{
  "vocab_size": 8192,
  "decay_fraction": 1.0,
  "train_tokens": 163600000
}
MLP neurons of a small language model. Each row is named by its layer, matrix (up: input weights; down: output weights) and neuron, and shows model dimensions 0-191. Each number is 500 + 40 x the weight over its row's rms, rounded and kept within 0 to 999. Numbers have three digits each.
After each neuron's rows, "fires on" lists the tokens most often at its 100 highest values on Wikipedia text that the model never trained on.

L2.up390:410481467469533498500457484525496545557513497562427497496533494498511539456433393483483472415440473543519501520525525426572473481464542476516492487536523515536449530543532565494432467520505547506514460570519580490542438462521444571481550501525517476474467539517487527451513463534500547471506422470497437517561461494499415504453502393451461461533503469499530523515586549592569507517577541538468527477488524483428512566515559570486502580492480441487546511564499549522514518528509474529475514480481483472545432540453454514492504511532527466477542528515471519448430480524476518480
L2.down390:532477558570521486500508480506509499433513464480432530523563471459518504508523485507523496506509515469508516486518498521466490465527522433515474501477510484542477503486465577525507507475575571490446546496428483597474486513516514416596553517595510454407555466477433509527422492479445497498446478525505457487491495405556518525471432501419434490533491508459472557465493562507608461505585501483469552496437573478489551512494494572491475506472524448499565473557519530444564462531492478489489458535420475436552519539467534535505464499574503527469446571485473540467516501464528473488
fires on: "ed", "s", " Rank", "y", " Years", "les"

L5.up647:497471472460548531436482466539520505522438441473500468469550428523520473473593476469510556530518500438528547525481535531520494413496516553516490465524525400436525585543557441447497484496498474549557487507495559498592455486483434483499581521508446451464529442495530452453476517467519501516494450478546503471531523513560500501474519471541526477478574510551492517547527540508472527513499446483508460564490509461526499549491438536569556491494510483579469414524471460564488553457410477439459478509501549504425450498477493480506543531482484423484481522518462579589431572498496492533
L5.down647:496508516539441474510562460522469579521437475542524488463474547515478526541508540524531513494456508557433516415495485612496492565470478486496458454441469502471501429490536556524534482506492492486478399469561440445485513491512555521472484506511546485474478546482542476529537517499531504401508484538552570549487516537479419558487473526540471448480493463528504487414467518564516502478439454508411389494538468527526475544471562464531530525497473548449514519471487462529557435544514538556497507517474558545498586505495504494529457476538591488556465453438548486488505508430577465487
fires on: " ", " and", " from"

L4.up444:528542485495521471490562546543521549493484473526457559518446553510527484538471446564507505545446501474466469465534493450454518573577495469485552490481540509463528509502501480476446518523457562445509510588531502482503499466446519451490560493539498494450503538478544517546448467441545512572521493439455529451475488541510490453525399418496508396431516483471470484560464450565482558490467571527490534456467490480491504498489536501464450521475536517548513582523536492438492472541550498489422525508473514466495580461498590408465505428449513524513525555566553453510594463529491464455
L4.down444:543536505485476540529504457489506491552501510525516462592517468479473558556549488479496519455538503466555494461446430497521553495498466541577440493569522469439458479433484545517498462491463472485519459452520482540527488432499510536573490467502517476526437518454414356469552503461465531460571556558447511453498482491491439411498487521511541479518555535482536471528521515513631520500424477510462471488541591498479525483484416468505520539489527494456485453423501530538510494465561509489503531485547504438493442525522474516542431531525500486509530534555523523531437537495504592549
fires on: " round", " season", " June", " July", "List", " part"

L4.up298:493526532516498542493550540405482521554533494508459447472508468497517522537461551526475497435517436404478542412530454507501506508514520493506539535476472478586538512464532502494458524487450478541497554462412512475478550516536518419496481484487476472458503498407548466549457451458482482473485489489441545496494448441547543532481559482563471574523544544486539484558457497476458474484527513484552488497494572504522434524517531558550583513509479472456525482481457506528570503462496475456588531455456448483537478592467560450564537543456522421524492462524502424475519560525505581574
L4.down298:464504483427518484530539451468549472444506439496462515491399510453468554424511475544483517535499392481579536481525505453480514525475498510532476543444454469529526560496476489599523499464537495447451511499568507467494523492493462575510505485553514532531519520488505501533543467527469427518534475495457517470518482463617456541435552480451424533449456521500511468464468509471458485544477465507538537562554483603480526495513508455411481520461522519513550518499527530534514575511539452480526512486493433520528519436564433541530483555524531535427488489472522436407486563539531558531
fires on: "ing", "s", " makes", "ling"

L2.up761:539483509496554427461511520458477519488513494543514442549517522540498541495590417440540507503495448534456442507467440474534514398489424507492494573564561476528490507473476451429486412632477525528517542502462443532474438574548551493511448532496562511512515497526511491525539532573446543517494470454471511461436516455468551540503446490510453560484466542523489497510499550499532462450440480417482569480499551552548471471560555534428481480512481490476512474501523460548480464509506564550476516501516457508482488453440503484462513545538465452576537489521463554500536569482458540507
L2.down761:568532496518491576460508442548468579543456513473548438496491524480422500482470477455462506488499519405471512501519501443550516527595544547520498498554488470536479501416501525492536428522509541497481532478519475458442543571530486485495522517491538505487440471413483532410487419543542537543403552489485470446513431474544496530510563517509521501454557501483492556493498455457508502547533543469543558498496509509508496517448535461468449477492519488544526523556519460483405526448595488466534435451498481496531587428533515511427491555434498492543516486558538524508476469546442519555
fires on: "s", "---|---|---|---|", "e", "r", "ing", "ed"

L5.up209:505480509531497571471481487517528567463449480438489483478467536565501491519525530446514462537576579440469494516504548430557597492547511496483478546468515546496509545482536526503555598437480510516500519486447530543479512467521579495545448515489548535576493502560513468413509482507533507506467461539489581511520446529534516428510421609518461517532452514476510367500486540507510484513430446520463508542473516439527577456441476492471484480462533465516497497448488435514501504543512510491534523470425524469501511545496467517503459552514492510430549541511541524451413465443533464562
L5.down209:516541520515466520603413513506502512503535534541558520490415396542538510541498490451515488442476511439481533513511485539537539565460457506544446418451471511533457522529407518493486482572548508464565495518512499553471535424462445516544561483521474480440512526439435396477429503519485491479482572556488517555492473490516478538471549404554505404537480503492471503526516544434510478503516551524557565525465481461481566533535500517430543498582409515559533496496440467495453543469496458498483508511522495506500489465521456453517511520503498489522563480479535467560454501531514536502
fires on: "s", "e", "te", " Occupation", "de"

L2.up391:494562504433529495464520483525420472512493447528483485521485521507506571495539469462494529557448448488474518552447466539554515534540519469435550473555585503515510517465495465491426541533465522594519470531461428472537494423506436549456474521465620601480514509453422468517463544499440506466449525472501579540550516508523550487482464502572473471454500510490473417546517515460541420458487436498543513523448469480532503508537509523503496519484538549446500533453479497518430445590467480510581558520474490515504416479484521532461574534488482475519518455541510510497486567470447477516
L2.down391:433528513490523521534458516485485508537488554547501527513450515526508497466483522492465479504502611509555454512541489471491495485465483463535479486465493418503452450475432469438530488581546489532521525509479492532473522516486543442525437536499487584463516452461468550500481494476509616559485509531525592570523482494406504484530498458491532477422452462531492573515492604466564512538480552472573470406472505521567479523482511522520556497479512482492496493461470452482421554494565413483588490468516475569515421452568451511551483462478482496550519443491528437471486509559486487476
fires on: "s", "e", " stop", " house"

L4.up91:526434469572453509512496515448534506451489505517472503492521479524498494504533564485518566519453519526462457517456535491591461515444515507478478465466477453489524448440549508511519466462466540510471452487594460451486519519493521539541463466518518403503565488561517539495532495472483498473555508445450476438486501480587523539457473485567453503451554467480494531619579556536491495410509454514558508494432506509529419478477498510544516469455490558440596434496502459468413536520487525543515552499494498536534495501401530541534473508520509492536492450429458412548492518541489568545
L4.down91:501600447515525550520457556500488506505396496513491477486471480411513490547520520533435446534498501450496573542516545457468560496545517400528530490446556544517477471423482518497448500515499499515415568433489542541462526410437449456558510524482540479531472507502553494555508493496511454493508541523501510492541460460453473525515580500502463521498508513494441515489549516493480453518460514479406503512513498531432571487422500481432547535467589514503534541553509492521426539494551484509506553479448484468488515481489482581589563524515466521443452408495518529486488535576491541485
fires on: "ing", "|---|", "ed", "s", "---|---|---|---|"

L8.up463:536455547513506499468483571460467557475496507542397505494528515509569554542490509456498491501484474422500538535489436451425510483485360475494464572486459478428438518556464451496490603462513542482524443484501455522469500485514518489550501496484524459474524476485477505506559464514597535387507463461511548478525550490475461460471503474478490524477538472419517524519464544572549506496556446527490463480556462515507529535520471452544531482491513560430493468450538480535615479520562492487538555566516448479537506513474522513505536497451511476523584483489491501599545495520499447525
L8.down463:466526485459503496550478375448534462472562522478483546526503478560496508553443449497465515534518492528527493526588554567519530544513547516499454542469480516544513444497438530464514497483511467512493502557499461535419529529516562576496468451521456571543508461436457464539445533479451485458489545496463461536472498513503517469514495562469518489528521533528562520515451537420452530442514448447481499477418503455483446405486479528521444520485552441508520502489485506501573555505443464393481548474495608527474495532550510496462511445522538523493462466507528573534442577511552568486
fires on: "s", "is", "us", "mar", "S", "-"

L4.up145:565481498445542486487490570484523499526487501506446484505511509539512483515461471470505551509448458490505529502480474575553506531510513517537441584495531501521523466511516545474495432446438570490478567548439480437467528457457499606454538521525500558527508524515506522504514525516496521496538498463515533403482497432420368557402476452512511481515535544592419519467467543490452480534437483445485540522578485458499512448486506514530573527475536489470531450473499457484523480552554534530516518481524541569497435536477505475515592526447485499538533447480496540438528514488388535486
L4.down145:480545533500507411446510464579529418455425472521534440517478455460540478458496523475564441510533502586471501498485488528520481466507464489529489527536464462494554499493530596512587553511562476412457476477513446486523516530476487499512480443454566554504446458497574495508465487481512478539563436515574566568417526444486497527492484467498450540514519508531584497553505473498476454471493478521538450568482428521574504517522412495488462486510420548541475513559522575483527526479508432503491540484566456455496482509430480491522521486461499507563498491470478494475530591543489552463
fires on: "s", " of", "9", "7", "6", "i"

L9.up151:459507534519474490429422505521495507456527430558450471518519478465461522533462557436486450558498531480497580564480519488409464437491411461520544554456514491488493494547477419482530543548525465527500474489538501554511475509489513484508461480494571441556474514559488491493498451542508491418522580518535538435591524557473494505462494512543486504422550492492473450505538483593486543538511453539518493460481476488548446512421501480502496489504512543463500484524576497477507540535500448435476501572452508541484513581413444475520551550481437532533573502561548555506538484511486414476
L9.down151:499477518492501487575500549448536504556531503499570493498483471474507532461437519508498459518555553748547512493546523495528535500523520522474510516438557504513478500480517515471491538504535532481526485500517457597444503598469468499550532514503480565506468486506505473520440437491484491554494565460468502526475480436529494510495473463463492474547529484480476520475533481469523493408408489505484527459494523494489506435491491508584443490540491500481496476459497494489506465522426521487539496527536507489485457454498524471453495511490514480475556529538476485474314574510472492507
fires on: " ", " \"", "s", "-"

L4.up714:508410514494496512389457496373529406489504440558483532507514505550496458525488459542454483530518489406554452482479459482488465487483503491545490483533537446510509457434487479544495534501512495557523562461470467485481560439486519430516450462435464569538544531458524529610524499483495451523444499520482543584565472469446509486545547495499497509458529506545499559438490477484423519571499475463455486537498534505509490482452527514464516525524484464554546495490489526537573474581444552507512493471451522537488368508450577469509532478463486518499519476483487545486563538467526466510
L4.down714:465477541495546473431533475440534504432491496459541406511517490449497469498442418577617444476423514581498456486535553547471485532464496481522532537512519453470511503477541525518533537449475478500516536489471431555498530537478524516430509521465496487570463493420527517469480516500486514564599479543487532517507532486525458501525530533472474508566498524479518469499446468451552486465578551451458527467480444556466497488526367502511544487499552528482516512465491572506469490492575537491516600450486463454513508512513546447533536504521547442480451416467496469480575474539484529533
fires on: "s", "ing", "9", "7"

L5.up385:517459465501458507513468608513401498519532479539485487503495485525511527482437478463499439486508533395498510499549502519487507480495540513435556463498519566482445523485537486519486478526548523527457518527426513411468461472382577558516453534466489513457447433564540533496500457515475507455487481519498472506481622457540521525571540458547421516456538520551450539483481560499498521533539534467516480416499522430512475483502538475467480475433554520466551482579449461526515480476540426505585551526524440518521520564491557495580461506498450451521539535493493540534485531515497479521
L5.down385:420552503488512444508523485499558517527472521493449440527496566556511526454475490541519542550425493510499469523567508501500495519522488468502456446469450458552554499472470544552477497503573551522524502513579476549446551501544436460569500481531513518516504436525552498501483527432521522481557417507556599441466473495487467494420466459460597472486468504488507476472433567474459473604494522459498458554506468444524512477533474469528522469469483505544415572440447594475510528482507467501545512518509522487527474478488537551481436544558474446482479532519558468509512488476457578404
fires on: " of", " to", "s", " on", "con", "=="

L5.up370:420533490493506547492460494512457525529561521490584485503534433562496433424593468486479561447546517443540493476470420468517507491423513487489527474472507517589482599502506510454550453548472514476562522467526499499523480542480449502488548493467459432528515451489500490484495470487559553564485530548522496461478491553475537520484532451569513479524506434566474468593454524464540463572528469530472562537516566503532523580480486512486532466478537442466499401509530523449536581491508501532440516530509435480482547480432536514469514549424482463497504579491524524438489532496435481513
L5.down370:528516535506473438501510508525492530512507569585463494522507561527474440559640482523478489564444483542500475571495504673544547536539468472459516479518426463474477470493512490493393498439493450555454509493476547484523511468429464524476520475483486414486527527562473457549509480452472489481515397507502495468476505532471461548534475496593500440496486496444578535475491548454492512530583553476558436481535493472483464510520499508519500510541516523516442548494463505465554417472505521593472488488453500496504502510551436526496467481498482487507453485551495455468494519497533538478
fires on: " for", " to", " as", " on", " /", " and"

L2.up650:502469518532548533517554562505524469566502506499498528418480480552555432475493455518493520504513450491506485468551514401534522466494525506545495472488518556477407554517505533457460523589491483472523482550517460548485485512512430482566519488571552490513573596468539454487578506489529489457409471498486485520554425468479461447566465456387570514491480436454472542487513519572495550518493483560455473498471445476511490435509530545485527533439495509495555529526606502495517501533487470544437483513505487495485433453522491498502529443452514582536479547506424446513487510551438508475
L2.down650:470534480499507500474563437443423472460456522553598496500484489489473463510515521450436484515498508547549436551557475575490559529485522467492511551478441518483565522547495598495488505505542454565399475549479472538474495542528521482549502496515524467531504501469496487516471497430551543469440509436531437494438468466480501468525411485523540536500516471496485468506527506480478538483497408447493486541505523516472517464513538496534477499502485457514501459517460512461605442482615539479530515431586514549607482515485514484524446527589480606515468490475545472523471523426471507462
fires on: " Open", "'", "y", "ed", " Championships", " United"